config = dict(
    norm_place='pre',
    attn_scale=0.125,
    extras=['capped logits'],
    init_std_o=0.0,
    init_std_up=0.0257,
    lr_mult_o=1.5,
    lr_head=0.0163,
    warmup_steps=200,
    schedule='wsd',
    final_lr_fraction=0.1,
    seq_len=1024,
    steps=4776,
)
MLP neurons of a small language model. Each row is named by its layer, matrix (down: output weights) and neuron, and shows model dimensions 48-239. Each number is 500 + 25 x the weight over its row's rms, rounded and kept within 0 to 999. Numbers have three digits each.
Before each neuron's rows, "fires before" lists the tokens most often just after its 100 highest values on Wikipedia text that the model never trained on. A number after a token or word is its count.

fires before: "ch" 13, "k" 9, "g" 9, "r" 8, "ts" 6, "ter" 5
L2.down935:502526526494515491519522519466491495510450453488504461494532484523491515528492549496460523549534472496508509490462453463473505493521519485529518520467486504504494487461484498524483503495488513515499483530517486454478541495471478484517515515480507488510500479489477476475542503496494533479495511488462478470506519496521550470494458491504481480489535481495521486512503525531480496468562524491492506519501479528495504513498490486567536527493470504469492501519514473488577501506505493530532483471475499494490446508477545520499512527534506499528539518463482532500516500526493509505

fires before: " " 21, " the" 21, " a" 5, " March" 4
L2.down1263:525482491480491498485492470527484493533517488501526486496491541465478490474477518476505496558543473534492537468549517500469516498533489494476464522526488480516480478484487509488551512503497519479599519517529488494455452502485465488513474509479479514511492509513487529518502501488503495523502480528489525493544502501471559470493483478552485493516489452488489492479479491467475469518476546493518502481521511457510493502521499498443494517489539536475489546488498481466495474491491501544531496489473523512463489508498492503517474465481516478462537478496536495519483528508531515530

fires before: "9" 43, "8" 14, "7" 7, "6" 6, "2" 5, "3" 5
L10.down1239:498509528476488498495512488498478498479518502493497476494517525540489528505516484516476506464544483541500487558517501471498510501520514516473489510496512507539479509505548483494492481484553501544496478471490468437539548499503488483516531474431541520515468498439466506518459495530472512477481500516519490497516501504529526502503473498485473520530468556516490513485459564479486513536466534501493478552463461484435493496491449514530498512504521541529513513475478491485489501507479501507494474489468516514480529483463511520492538517477516468506463527467530517511545468545521496497

fires before: "\n" 83
L5.down177:504513521464478475512449506494509495498468526500484493511480526517489515490496529477533486470517452486472504506487478481486512523509534491470465456483511583497531507451506478510515462428464543492474442504491539498535504488485474489547455515484502504519456492530510514494510507499537523541489503523496523501531502476503519467471483468489485511526501546525529524499530513510486517502487521543509521541516512512493466489488509533481476547473491479483482513536501524529515510539456507510491496468532480498491557478504527519452458495520461520521482499503474557549548501512492500483

fires before: "0" 92
L10.down975:456535526504541478515475513440499494487520492479480513529493497481518496504499516486489504464489487498454452474526513490489516464492502502516459547411509484490501481515493499499482506537504457445471511519480474497497512506465487497512517534536512488525497522471520521476499509513499504530512475496489455499554540504524500548478491526490477502506508507559494511461508525467486506465497516513516497468509496486526537475492508506509467488426499493509479486503511523504503518534486495519477521491475505529523511486461543531528484523506512523562510501481496502507507529578504508480

fires before: "\n" 54, "-" 10
L2.down647:488486472421509490489454470499503500503492474521502487536489503513472498511483486523541502527487497489468482508516461494513489545541516489553472487489501546507505484466561509509491533494511495501534477544542569496480513477412493528517509480495509461547471512495505494498520462513519514511526514516485495557514487492489536523520530519545515512500484548498513498522529466504465511509545492545522535475510490466503500545527447509494484510520506556543515491465518521500481476487463485501541502508493503499504483481499516531499517472495487459497520561489535548540474522510476469496

fires before: "|" 46, "\n" 15, "ail" 5, "ist" 5
L10.down822:509510455496505446498564463519469473501461489556547501519520491502506524491515522502535456460550495456497483530505506492476470509466544469460512473514514493498454502499514509501483495484438475473492507493492471471463514497458523429494495475476491475496496470496497492506489505552433456454501478505527498506525511496506516491507483458513512477490471524471515495505541514488489491451559531492489479507469505515491476463513535478446491529492528484497499507460502450480479516482528504526488486504514503510518465554481499477498432509524491489502531519512517486580571474479507535517

fires before: " a" 26, " the" 12, " an" 12
L10.down10:544502512540494482511471500531501532496505515493478493532443509476520480497442473470517494485520466496488496510496499506485483486491496514542474454488510500484475545537467562483469539439507486465472535548488487453500498516512448479524499507514486499452542518503482458502513507510482521530531544492489474530505510488499500528489513462487472514487454497478485530523477497490524495486492567481486518492467522507479530491473504484488466519492476483465520503535533494486503471499503529521516496462530521535503473514474495458480470494495481492469541572516554498484501474497491482493

fires before: " " 28, " the" 11, "ip" 9, "ent" 5, "ision" 4
L2.down1140:498497503509482519465535510509526473502496508480515526509459454502469482522486491526461502556514496490513506443537519489510469526481493479546500507480543471494523518474525492512501496478464495462532542545507481513453493499517499490502505482502506474477525515522471441517513482489467494546508534517484483478471462526463528491516474503488510516484466499451503466489529487480512525549523517512491437498544498502447516513486491479509504460508478514478475500569544491479545500507488520480548526487514510522463481559488496497514470468470487480517470507504487498478465495518523506489

fires before: "0" 91
L10.down1323:464524488496440522462490528510519486518508459473488532491499458498472533544533513460501501516476477475459485507475504452505477505489494483458509507473555536501525503513515479501500496516545528516431511529483489505461474499505480488495502457479427485518496508503508500495509494542475467536530532496501475495469523527469488516508482512511518518540495501530504483540519494518504511537522487478480536423476475522519503490503573527480491503489488504524490506526516472479485508480511523507473499473513488554490474492485501529538468492480478521542473527510462519497533472573502521508

fires before: " to" 54, " from" 5
L10.down450:521543504504497529461510536536466544472504467522495496511558512474502503545497558503456483524497484507440492549523534463475478464482497521523542492501510504513542488477454482508465511479540483478451474506500520444466491458499474461530570432504536473486516518512507496463494462520511524502466499477505518504471495534509492526505499508543473528532489522506477485511483512500497464531492496440482475488492509478495531444502483448524483503524512511521504535499522432545478500476508483516528501481482528517495525496509528474469503515539518531461486473484456527523493492498544503515

fires before: "ed" 31, "s" 16, "es" 13, "ied" 4, "ives" 4
L10.down1416:489464518471524507502500558499545525507498524528489493473542523499487494507485533484480536504493498499471480483529511463498498494508535479495481495485490490524508560478499514482480521486444465539446497525472505484553476490453486477489551493504511472465524456488488522460456490538536546473526509543505501474462489526481519488548508550504495500511505483516500488479513513512504533504520474502527488528486511524500515445483495475473540560523535485496536541543499488477497492533499458486500518500522461467511463543485496497476503482534491508461462474528533532505499509489477508485

fires before: " " 38, "th" 5, "a" 5, "or" 5, " of" 4
L2.down931:499462569510488512481459487448500500489533534487534519478491471500490532476530500484438479526493485494520515467485472509504485490522528497478490500546527508476454510485500510445479540508507466517454500500537523486493496503475518473492540487508470508488472481528486495472490495502500511495526527493522492475532490520485533509451504513521519539500511521555488509489446527472510483501537521487490468483503513539516467542482474481483540517480496505461528490570480468495491486530517487438536532468496517476478463472486489520513491473509508517465509512504479510536521491541558482496

fires before: "\n" 37, " was" 12, " is" 8, " |" 6, "ed" 5
L2.down399:525495482483486485490513491512498518529505478497457490502496489517472511524476513533475493504459463536545514481535493494493517512539507510507536451551515496449472505504434508508482495516454476509474486475516467507535489490481533540528515468513460535523461509466492477502482522515500532495452506508481478526515525492495469520526497465478503509529493510513494485534498501524516495514546512439517480507486523494495488539499547500527484490439517489516526484466465523452463497495530492503507504466516456469460477544534483490526492509519501480493530532473529467528496492474504512487

fires before: "1" 34, "2" 24, "3" 9, "9" 5, "6" 4, "0" 4
L10.down92:512505482522482505501495544482481503486531512502533468478546505503536493552504451497503503517484518514457498468467497500506509507472462490554457485532482555453533541537516493518560493549533503503496464494537445513462500518456521505506499546533509470520486525522529510478519538496505512496509511461529447487459500536498492512546517505515454497509463474516515498519485479507495493447480482516523533523473487450512476507477536537543460467484523511473471502528483550491513528519500537514510520491525472474529485498492498528486497524486499482513490505494495513469489499420508501504

fires before: "\n" 88
L10.down67:496487523512497455502491518516520512523482466485479490536486481530469504511495517515492508507512518473518524472492500511490500560496552482496498517508460501490494472518507517512477515492486522522454463517486470519483522544503476496500485490502455523492446493490543485478482510505510486534514531474423505490485517492517518479465458521479515491492488516460568490488450516479483471507495480508512531447493535456531484511524542469465512486474528535538450492469558569487483496545508439484534486508479497481498486498478478477506498465474498498521539488531524523488498494482461500491

fires before: " of" 21, "ic" 8, "s" 8, "icip" 6, "us" 6, "y" 5
L2.down41:526469528500533514487525499493496523523512490496476492446504526498496529488503505466495555541510504491495515502496562494458491500531512461561494523490503536478531538502524490470534508497526584467472520491520551553510504505501511504502484481510515483495480528506502562520464443499482516476496527489510523465519533513513498523563475499477502520519505482522489518515522482512514531497466500507441496478529538536485473532548499508499523501481519518499537520556506528512418489523481542474484474514511505556459511491492431518519471503496524505511511509546476474508514494533536502513

fires before: "s" 60, "R" 4
L7.down942:513517511475514500501514485483521487499486539515475499457508489560508518505519511515507470495522503536462513533478502468474516476541502484514511500507506517492516476482472476518563497485498497473532500467523529517536514491521528535452556514485511480488489485539494502506496523532491490500474495514449532505500500478519500510512490531512549525486536457496493474551436495544505522510497486554473487525528534527531461473482479469530495520462474491528574469508501513516467496462503508509493478504526446450498499481516508507508492486492478460535488503484499486488511536519551476526

fires before: "\n" 58, "-" 7
L7.down499:514506540492481460540531539484537544512467521554450525484492526485487506540502455508490488505526518476480458499495498471464492483516485522485479504485525573516521470478521486496535493475506502508530496496536538518508494444506507431493490447521531504505509500525546470475519506488486515503491520526492479521514486433446478503462511515501469519480510482529501520556525512500503454493472480542504498427498522476510514468523489502492469508486492473472490527518515524502495515489481503498522486496527539507489535498518524482495515522516477496471498473473510524509498469462483475464

fires before: "1" 45, "2" 28, "gr" 4, "i" 4
L7.down148:481488510465502528484515501533511517471508469502475480480508470527479529530545493498494518568480497495473477478491521488497502515490491498530488502489549518480421475494501514482490498503511521459534455520481516483471490461466517513481481489484552519477512537470492501522511453540492509520519489502511486503456557488478504476496535477473485509473484527498507510484499476529495526516488525503477534514533489504455479524504484501493480479493541505497532521449489481563507490495485455512505499465503514474452479516461501449509488479506548492507562472510502556505503466531488475527

fires before: "1" 26, "2" 25, " |" 9, "|" 5, "\n" 4
L2.down400:534477464543470515507530479514512500500525462498484492500508492503508473508503526555509505536501472509494490515489511464534481474488528493433457527537500521483493528571475506533528489474521500470479482517505496503523502492525491510501539489506473506492511509476485468502500471508483495510495467491561484515462505507485500512519506464509538510500509533488489488451494502507538488516500528534493478474565490486510549505488511464516512481504504507444524489506492481496521545458503489451488525491502491527467506493542492527500443462463480526514465498504511523500473544495470496554

fires before: " by" 38, "ed" 25, ":" 7, " in" 6, " to" 4
L10.down264:495508485494552487527526497573533507495518441511511514476529498490507507546546532547517524482488530519424509504472508507484501458511473468498511503483519486504521526529503479462510499546533470511511558520522506485503469489465495511484482496520520518477445472485493534467442521533496473474502526523517501480537457532495465476509491475514487472500503507507499486518520521497491498490523485522514507467499522522524501474525438495469486533524492463536528507468529476501482446534473497480573482482501518516503484526488524450517546515481479542519498521503505492497506499522508509511

fires before: " to" 15, "ed" 11, " in" 8, " by" 7, " as" 6, "ice" 5
L2.down309:504505487491485476544544478487511519474559479456512457468528494468488523509487490507455493503494457524508538450506504485474503500474535436483476484519485515471507486492490493508537454543507504545498534509506507459465472490493500477478510467482508476542462528520463523510453487486533464501510506487517464506473497501479547482476496472540516448500519491509484555502539512487504448495464476527475503511554518492475458484517559510445477487458511486515517522485512475442488491491491469477503497484493497495497492474468532475477452517518511512474477530487495484575505494508573498489

fires before: "\n" 34, "ing" 9, "ren" 5, "b" 5, "ings" 4, "e" 4
L2.down614:504481523475501490481488469499534491491511544487513485501514543519430495436501494496515502456565528545525484535438465495497484505510503511450515501556454490480548491515515525511484503427461505491504471479474482515479502508506472497495471471503504516513518527491488546553481491533502484446510528529442543512509454543447523465502555457482518503497478527507554499523538499496498494483470491532474503435509496503525500499505518518475466476516460489439519525551502516519548508501481526478496488517505495551504511528502522495468482519483482459469498506509496492531564510496532542477

fires before: "th" 18, "p" 18, "ical" 7, "ic" 5, "an" 5
L7.down975:528499528488514494461480529484493518496508515542489524473509525500521455490523509504518455498555507543516483511488450483567471503490507496496538460501536485498512508491488469505478489507512502525510509512525499473492447495494489516504519487478499478497551507477485502493465514543535488504533457512521473425462499468492530517527510514511485506481514518464518531497472504503496472533490533427517517503480485494526498497496465495516503477484492493487479511573532507537474520479517482547510533486537554511473500507512516488503537505442490524522506516528460498481505483508478517500

fires before: "\n" 35, " |" 15, " " 9, "|" 4, "|---|---|---|---" 4
L7.down34:479496475535477456426508483509515500487460507441536509528494496470475489456506510505560502485467484503544502533501527454469555517472531506534555520472493459455505481475506522453510473453467521504462500498512495511507512532495480492495500478483512474494503482468539484504492503493507468467506494502494476475558499514527502479473524475500524530476499508520482518511511466505477498522522524463521490490510490514525512493505513523482507525443480473477505545492510520525533506514534504519479516483545469523478487512509515516500489531522487527480508533546507525516495505493520489460

fires before: "re" 19, "ome" 18, "ause" 9, "ition" 4, "om" 4
L2.down1147:536437486500418489493517502502476483495520475486505510466518497503503520510505487456476479534523496486504450500461508498505522463470490469553493532463565509490493448541521520520455490519480521460470471498501496512482480546496490464492478474476536499502574496536503510523474487478510467500486506529497510505498518505487488511457482494461540526475498525495505517470515508486489536507491528532488482519502518469465483445505564528510482497477485471497528484556519473498510497487492486515469466486526476506532528529527490501516514533486509500486512493532505476501512476514507520484

fires before: "2" 18, "1" 15, "0" 12, "epend" 7, "iv" 5
L10.down212:514504463496496489431520488515492518541481504488569533485460472466493502481489504496489519483541521494460518473537501472526544467495480467451499454498489519513505456457527501476488474478500513531464502495563527506490521490511481522502502468495501463506471470509461559495496558477507495565538510527498567524471535493523494495506535500466503542494522517513526466480445530462471485460478479497463482537472498532505498496480501463513509473495481502514514544526521520487507482498483468473495522495470483500505469471533495478482463475506482558523493547476538491483506486563502494537

fires before: " " 69, "," 9, " –" 4
L7.down1410:526493553479482498487479519512504506464519475495521518482526483482527505488486527505535506516493496483499432505493485411541502470486515481502464512529565529488514501487484532442531497484497507496532496522480483491492465505539500510479497490509520529503514474472476497517496492462444505474531495495502540481477524543511519447531524530487467507517500460505471471528452541514467511500500528464454459510489482463441456483471486478503477517478477471503523467487485498478521477506448504499562510491493513483483488521508504518499491492471526484503509520507470521517450506481494479509

fires before: "e" 11, "ome" 11, "at" 10, "ause" 9, "om" 8, "ed" 8
L2.down921:503528475464442511516465500498465532492472491493507526506512496474462441512500493507561487464507482515475508502496465516501500474489472517521498504506494524483567496544522547527486495510505525515504521504475485554576526524486507487535507540484558522493512529546504513545501501504524465494490507497530495454503511487443522511463486475469533473459485492523516469508499510532487468469485479504464498513465560502477490462533501470533492497527485491469490492503487480467511469507498492533452490530525472544495471495475527509498517529540523471492454503508498478476479513518455495472

fires before: "f" 19, "|" 17, "|---|---" 8, "|---|---|---|---" 6, "v" 5, " |" 5
L5.down964:464516493536475536492519527518502509510526494497485505546510495473506491527536510428471508497508474534523485493488536557485493460542535522546412532539487524512537499500496485493494498526516483528485464464502485471484518529450485487521471498481506555523514547494506480477526540508517466524525492493526509513487504495482517525532510485519516481479510512478499509467525557553478483477498551551515545494515493531477515471497494523511540476536491476473444511514512494532499525459502483512468513487502477486510495527512487483502480539511517505488465493493520511562502518501547504513

fires before: "\n" 30, " " 20, "-" 11, " War" 4
L2.down180:533534510483495461493454463509456498534508506518515479472498528466482493511461491506481405511477515494521506534508523497498523528511512441504533519521497522535509505475502508487530518503509515506500504521525485394497501497479529460544501487473495481515512486520495517455444466468542494475520496504478486509511502521500504484467464451519492503493486476531506532505543505487481510513512524543487501504526515500526520550490494487485492535466499521502490478511480530504493477460468500456529486479473518494529466504467518519462467536512519495498494522476463497520489512529485489512

fires before: "0" 35, "ing" 7, "ition" 5, "ig" 4, "1" 4, "ier" 4
L10.down1203:504516518514476522514483532490488503508472494496495482473515513466533532470506456498499527461475484478519495557524496538533486469472515492444464534528548531483502492482462521480525492498482509529535498507469490443480470494536504492493487467491472493527498486486523472468464542526456534459496510475518485508497493538484495494471500491472512492494512517511536479505480529477455476490545491493516506541468475494509513521515508467502506492491466491495559545546485478521504514521515473524508537516500526490459494513469437520489476532470530513491509541461526527501478479549486543500

fires before: " " 88, "," 5
L2.down930:502528512492475512470478493500497525510514519485535528501519468522548502482429512497510476491526503502508469468505541489500500516510519500510513513490517532458481524525488490459515454510482519480459509486515543482496480495513474465466502464485508494515506528504494567480517552507481525504509479529512498503495506514505504480456469547482509570507524485501483536494520521483507463514474520473422495509542518448484540473509527475453505493495514513508496515473487510484520480494491507456537542473499489531479461524471525501487503530454489480472478501480471550549521510572500517510

fires before: " |" 31, "\n" 17, " in" 5, "." 5, " for" 4
L5.down910:478532476437495523528480499484481473512483497447501482493530524526507496491501526520461487481530559481547439493507477534500485523510475503519520473479497508493478512509519502479520488464457512477469475486494498510522516487512477485490490466530484481495533488505515498486493470461478489458514498481466501449530485558493482530463517485489528528545509503544509516499509518484486471484479524479489523516496523487513508496485524488533500474494494494495515484538528528468481525522489471516460518505477498491514492492481537466485534497454494461498491551522499542493472511522495529464

fires before: "\n" 37, " |" 26
L5.down1452:510538522432501546498493523532502483465503528503475525496498523530520538520508513486530475496494481497505497520541488469484530525539525500491547461500491546497463540440463521520524522478487512520450462499495559509552490567538495492536471461509448512501461491498495485516484493481485487470507526482428531487459493527458499533460520498472485530495499523511504479504500540485478508496516507500495499482485545484436496520488469499535496482497515480462506477476527530462491496507523484514522522522507498453466521488539508529520424522488510509525493483458499478509510517529563515498

fires before: "-" 31, "\n" 17, "|" 6, "C" 6
L5.down241:499499476477490495519508502519515516464505491512493453501474443506486533531476494502517512496559506540501499476537514470496484505496471509503471563528544547508500521513462512508500512500504471507553533503483512533530475468490529488499508490465520439499453475512515522464456481519447487512516483488518500509494481492465482519475510511471506478490512530527480475527512484529495444484480510513479482490507530472529519511451478505495523534493505512466532494500510464504512513490463497471491492500435532530499576501503513503511526480518496493485504466526506502516500504516515468555

fires before: " by" 48, " in" 8, " to" 7
L10.down322:532488490576507492507479508527541487492542460536464537486517476533526517523503494512510482494507492490447497503534508499480511484509501535450485491472486476512494534541553499497482470502521509466494501495446473514549438471508498520506513522491507533516480498513451500522487496496505536451538471462485515477454482518503533483482511482518511490520475499470536482472574467521451513503489492545489523479512482551503472527510496488471514460553546475502487505516503466475512457513493514452530503494499433532479529508453522501517488527482474490578501517549488500518486526512528500445

fires before: "0" 18, " |" 15, "." 13, "9" 6, "2" 6
L7.down531:467510527483518489525467523530486493497495510531491505522512494577455520501505479486451475488575485512499482496503487498500494470486492492535526478497516505531470495442520490495479532526472481504476514513530493491488531527536474507506507498476512487515540486433508563478531555481492522511514444493518517491503495527504570495487467484492529443517497565518489501491510534530494481533489571535445489500462458510523476497501510491490501465503495502506474552544515516538493468488514483491526478484514493520502485493478515494516507528513491490502551505485457502527485461541515514510

fires before: "|" 70, "\n" 13
L2.down741:527504482476476474477477510504486537471515508487544522484490496478521511499492548472532515478548476453503516529503481481491481538523526544509524490527499508486512494467499463491499519514463459524497492478482479481483458448502472474465494528500513531540459507548521524503519459505485539501484506479537502517500477514495491461508496569492514506497519477458526476500521507485498527516480505430502512509484455500530495531514502494508451495450477499523502552543473500494497497571477522489512514502494501471512433490497539493494508538496498500537510477508506502513561521504485479539

fires before: "1" 21, "2" 11, "4" 9, "3" 9, "6" 7
L7.down935:507532484483519466490481524493482475492517485520496483482545476527515515523481442504520495519516474539491512540499451462470506504504502470535493485523500483514508506516509456544496471466487525457515489494488506478511510491494511517529479526486466487537527513511511505508506532532488475509529486454496495486469514507517490488490467480480494538510504533508483516513533504502495507553503484509512508461529496474479519544516455514460478490486510479469448467514492540540523444505499512490518507506532495531511468483504489486514470487474479482472462482462514513521480526524519467539

fires before: "2" 38, "1" 32, " " 23
L10.down659:528525472531475503522472514540512505525488511507515502495497484480530484548484513538464510545516509480521524509506498481549508492488493490475517542498486521538516508511473489514549543523533487482528512482488530502516459498478523453514483454506549496493432566491533522479474487497531482480551540522477483507504507509492476483508529479500453478480518483486511543444496501489556517498479496517501503510510542495511527501476491464501496513531514507548487462492514516468493476527473525506505459488499519527494472483483508458487472495502469494532463503513511513506553549490523465506

fires before: " " 37, "0" 8, "1" 6, "ven" 5, "e" 5
L10.down933:488530537480513509528504502496483492520444506477527484471536514499501531507513493532478497519517496523469568492535523479524474560511460559473514531504494477478503529472538526497506525523520460555532470514424524508473516519477504491452510495488511505482445528489509491522502465512498534517487554500529481482495508530534482474482474488499514515520491494515459539471447489539488507462492495516487511484539499503440497477486466489505561533523465525518514518533483440471514502490520517529512510535528498461445510472536530525526505507517564495515506451529498549488501491483547506508

fires before: "." 23, "t" 11, "K" 9, "T" 8, "g" 8, ")" 5
L2.down987:477530514499505495486481483537499480545461529511486495497464502478501455503477493505465508547493509525490473530479496495494492517534476494492478508489494515492499501484493495507517499520483510508458484496498460487517482488482517487522472531486496501521490516517489496515528441514510512484547499523554491490485567495514534509545496484503458480530530530507513496473493511542521521526485533559502486484510497491512501525493514525497530447500530478513518498498503489506465488494474510531500507486499503486491498497507531542485436455489536495481491494517495549483473522480540470488

fires before: "\n" 43, "born" 12, ":" 6, "G" 4
L2.down1279:494488507486539511508488505500488536528489516466517525462501507436476510504489500523496556527505486520496477521570488512509476523477489536491460481545511501500523497487545530468534551461484516515505507500535456484511491462512510438499446548538471482541547501509471476515543449504446481490516516476521503458467463487522494498467504515473484499503524514512479525502452483488471516490449485517535488503442456477455474467448491511498531520504479513440538480521487484509503533503487474509488501491488497534509494513485440464494541549513531446447479496503542494523496521529472479494

fires before: ")" 27, " |" 17, "–" 13, ":" 6, "." 5
L10.down905:522509433516469505459498522521504473475482490537456493494526488513500549470494499489526514466503546464489525491431494441515521507479475499484537512523509547456503456511492536518543509507539507463547499516510495496499503494534501514563513465497447507482474469522490497484514497536486503501510516529540485523531454477460486518493515485510486505482506445498520480536483452484486538518501524505501485486553486458563535437509527502503530468510520547509533552486462507514521507519533520480526513471495515498500488470522467512512522517507501441473495465516510470489489538498523496516

fires before: " " 30, "\n" 8, " G" 7, " D" 5, " W" 4, " L" 4
L2.down1530:506509504497505446514492486508473460496481551495471490544522454532455506484510479525483470503499514492463514514520497492505472469502487475538466508511495529500533511495534547497512534508511517500512539467492527474497503484495515436504523538500483497527456489509546536483470530472504511518528520500495506473516487468496551527468443537450492506453472512499473493536505509538506509525513500510533469471484479511510503497511512538470502521507528474498481487522530519521520455507521555506471477483495529528493533522476529525500499483496496527470517463511463523505541506524495487507

fires before: "0" 45, "6" 6, "5" 4, "os" 4
L7.down1139:550516530495513541458502549538510510503498497501471513445487530557532496518473494547520476470507506476501487545543506478474506526472521517487478500540529483522519498489487499525496507507521464498481505513502477483469460492551484497491520522459495506547482499502511590529451523498527507499503492526497476490450493499516508526462513471497525507500529521493493515517496520427517509526527499474479475504459449496532543512455515457499464483504488525513484513491476537526505535498497525559514419506503511493498501492470499508506478511501480482508494487477488478517515460503532464471

fires before: "ed" 31, " of" 10, "ing" 8, "es" 6, " for" 5
L10.down1455:490509510525466518489504503506495531502501501490479468494499521489477492504479519538552461456512588528533482498507513540496542493532496543501568480518458513509523506496506462483454500500485515551479524454504504500503483472520520560500510511493532487509514481555457479492475465510537505492482508485514526492510491484476483528482430489478489496496479503508490502476501530474530507488482523493541453450485515451471501473531501489473519509547489448476469475554506502541504516456511518471510536501503470462482478565490540484486505508492537544453473489486472537500476541504519472496

fires before: "ed" 16, "er" 15, "ers" 14, "ations" 4, "ation" 4, "ing" 4
L10.down357:532496539502494526484473450510505555477485513498526491477482497496514497475470471545501499504489518486448492507483505508470512524499500524478511533486482445491502506487538463521503493558517519509493487465515551520499511526523495524491513531497538522528493463492479529498476495491501518505493507516490466458495477519447463483495517485468499506493561461529547463529453523478481482487539494542471489495461466454501480521553508525462496530515511506479525497517500525532494547518538531485565519494488513535542442541473533466487483480522508502485461510477523486536503510479488479516

fires before: "\n" 23, " " 21, " (" 9, " h" 4, " ." 4
L7.down1366:504492490504528492498473497470522523510498515504459499507494503514512488517506511467469469529505532491504522539477469525497520486490470471518444514481477534484479462528467515553494482511480484506512493511509517496456497498490478466546495483473486507570488523490484516470504485470499506544521487524516498505478485518493450496499503489536484463479502494482479485542518520515526498517509471517469508507507506478485505509477491479518530465472436519487509497484467498463548482544479470490543521470513487503516481509474517499495473531504524485517515503503479542465499474559500466534

fires before: " " 37, "\n" 23, " P" 4
L5.down278:514574498475507503449498499463525493528447554516462514509510515506465522515480515454515482496532472502471529515542504500500522478513469506512499534497476522499509463498509474517488481473487492549499485503503456486523512519519508473504490481480513514513466497534482438445494535461523505506558544485473537523477535551506554471495468491553438510492525483505487505485479495477496480523532547528486463445581482495496463504535517551473520487425486524502511496544490472468512501529509503490508495519481485475529551498447513439506474514496504455535482492483486521471498520523480468486

fires before: " " 27, "ear" 9, "e" 8, " in" 6, " life" 5, "ft" 5
L7.down865:521530471503536492481503478489514469460522433522519461510509504471436481500511499500490488505519459502512455491546524499484482480530478496505473513507543496481512480525490478439545480484506502541455466503538487495543536434494519540482512479490529489491520473498524452465565523431455526506479508520522517533512522508475552477493448507527501485508481471520526484468477481480492475497510489526467539514470437509473501501501478443491493486499499505499489443528477500505519516524502501493542513480487505462516511450474498527509465484521521513525478508490515505458481502523468492508

fires before: "ed" 17, "ts" 14, "ted" 12, "'" 7, "ch" 7, "s" 4
L2.down434:487514506452499486467504490543544478523485493461495523467520516495503477516508495525491483530537464501503447487493442573470531508490491476526483523487489500488480519483503468495498540492439522479513541507523464474489543488458510525489502514483491481517485485510497463483500517510511475459491502472529465469508472535503479488529489498500502522509457549476483512491552511460511505469479510513476498511525502515487456506460501514462537516476496522435514490511469518507492523480472487566571496510481495474506508502521507483522504503469484520535465518519425486522506550505457507489

fires before: " " 55
L2.down1228:474530523513503486464499513467519524510502535473532520483505500530523526522505524480462464491508496501532474481468499540498509522509489521502491527477497526533515486471512530495581509503480458499514492494473501483482520491453546492506514464514506491514509524507471539528510542501543504537478467486552475479518518508510495497456467488519490534491513460501488498441512490493502537506476518524470509539477522528469501471504450479540512492515484498493483496510473506489499472472502496471497492515513504500475549505520526493499458495456453480477519515508519498502490517570463487511

fires before: "|" 64, "\n" 9
L10.down1104:556491476540511505488470492511488470491515470476505533505514482447507508444495535496537542497516500495521483483483491460461446484498560526460496459493452496468503486556561508498479511531512473459517530484472470498536531517515501524502494491490480503468530514508490519525516477510538466521506514503525506477474521431519487522512466497483517536502495515510521517508461481470510444494518519533480503485485484533441526482538466477475508479488505526524483518511480520493466538503503516549518535520441520502509522525473529511500508503507549455481525504478496454506512528509500518549

fires before: " " 46, " the" 20
L10.down820:512499539473488526503524471498426487482480516483523484533503504511455498489520495532508513446501457468493455468501536485529510505477465497512501530504565531462487513541497484489520534531478495490513461441518504536515505494501501490461508435513528509520497469511499487473529466512496468486501492514455538487491483521462479511523453515514523524545499498516492456477482471505503481522493505501459520519481518513484497521493496486518479524506440486500509524517493518534494483500482477485500545505512463501492513528515502452486497511504523438523533530473506483423493495503501478495

fires before: "and" 17, "ound" 13, "s" 12, "ad" 12, "oup" 6, "ab" 5
L10.down499:493521509489529526480477455465497525529462506521519516443502518517515512541531521521498499450505471487513491516492470502492516540490479507542505502509492516523466513523486517497513508504548541507492466485499502472475506506526508479441465504505494475479501483511516498487491502499506460498561460521525528551487456483483458506517476532508532517486545469501506501477488463492523512520515488480475485489511550521520472487496479490493483495504502508526512505495505527535485560509527524526534512531497485544540473476524510463491492527506568456469490498472496516477502479451524428502

fires before: "|" 23, " |" 15, "ity" 5, ":" 5, " Count" 4, "\n" 4
L2.down632:576481490450440534560496491512480497494529476509512476501486544510481520479512547465506499545474509508464514431476505499524571526490494492483450494510486545449532493557468494475473496501477540506545520461506488526494475526478484493551495498523495506520504486524496510485515426446492495467507525455492549524507469482477534456518491490516501492488476446470537532482539485499491504514533474545491484452521488529515520524436518491485517459485526531486480499483519480493460450513508466536523526501545503531492510486492533529469475510456530522495493514504507470523502513515477506496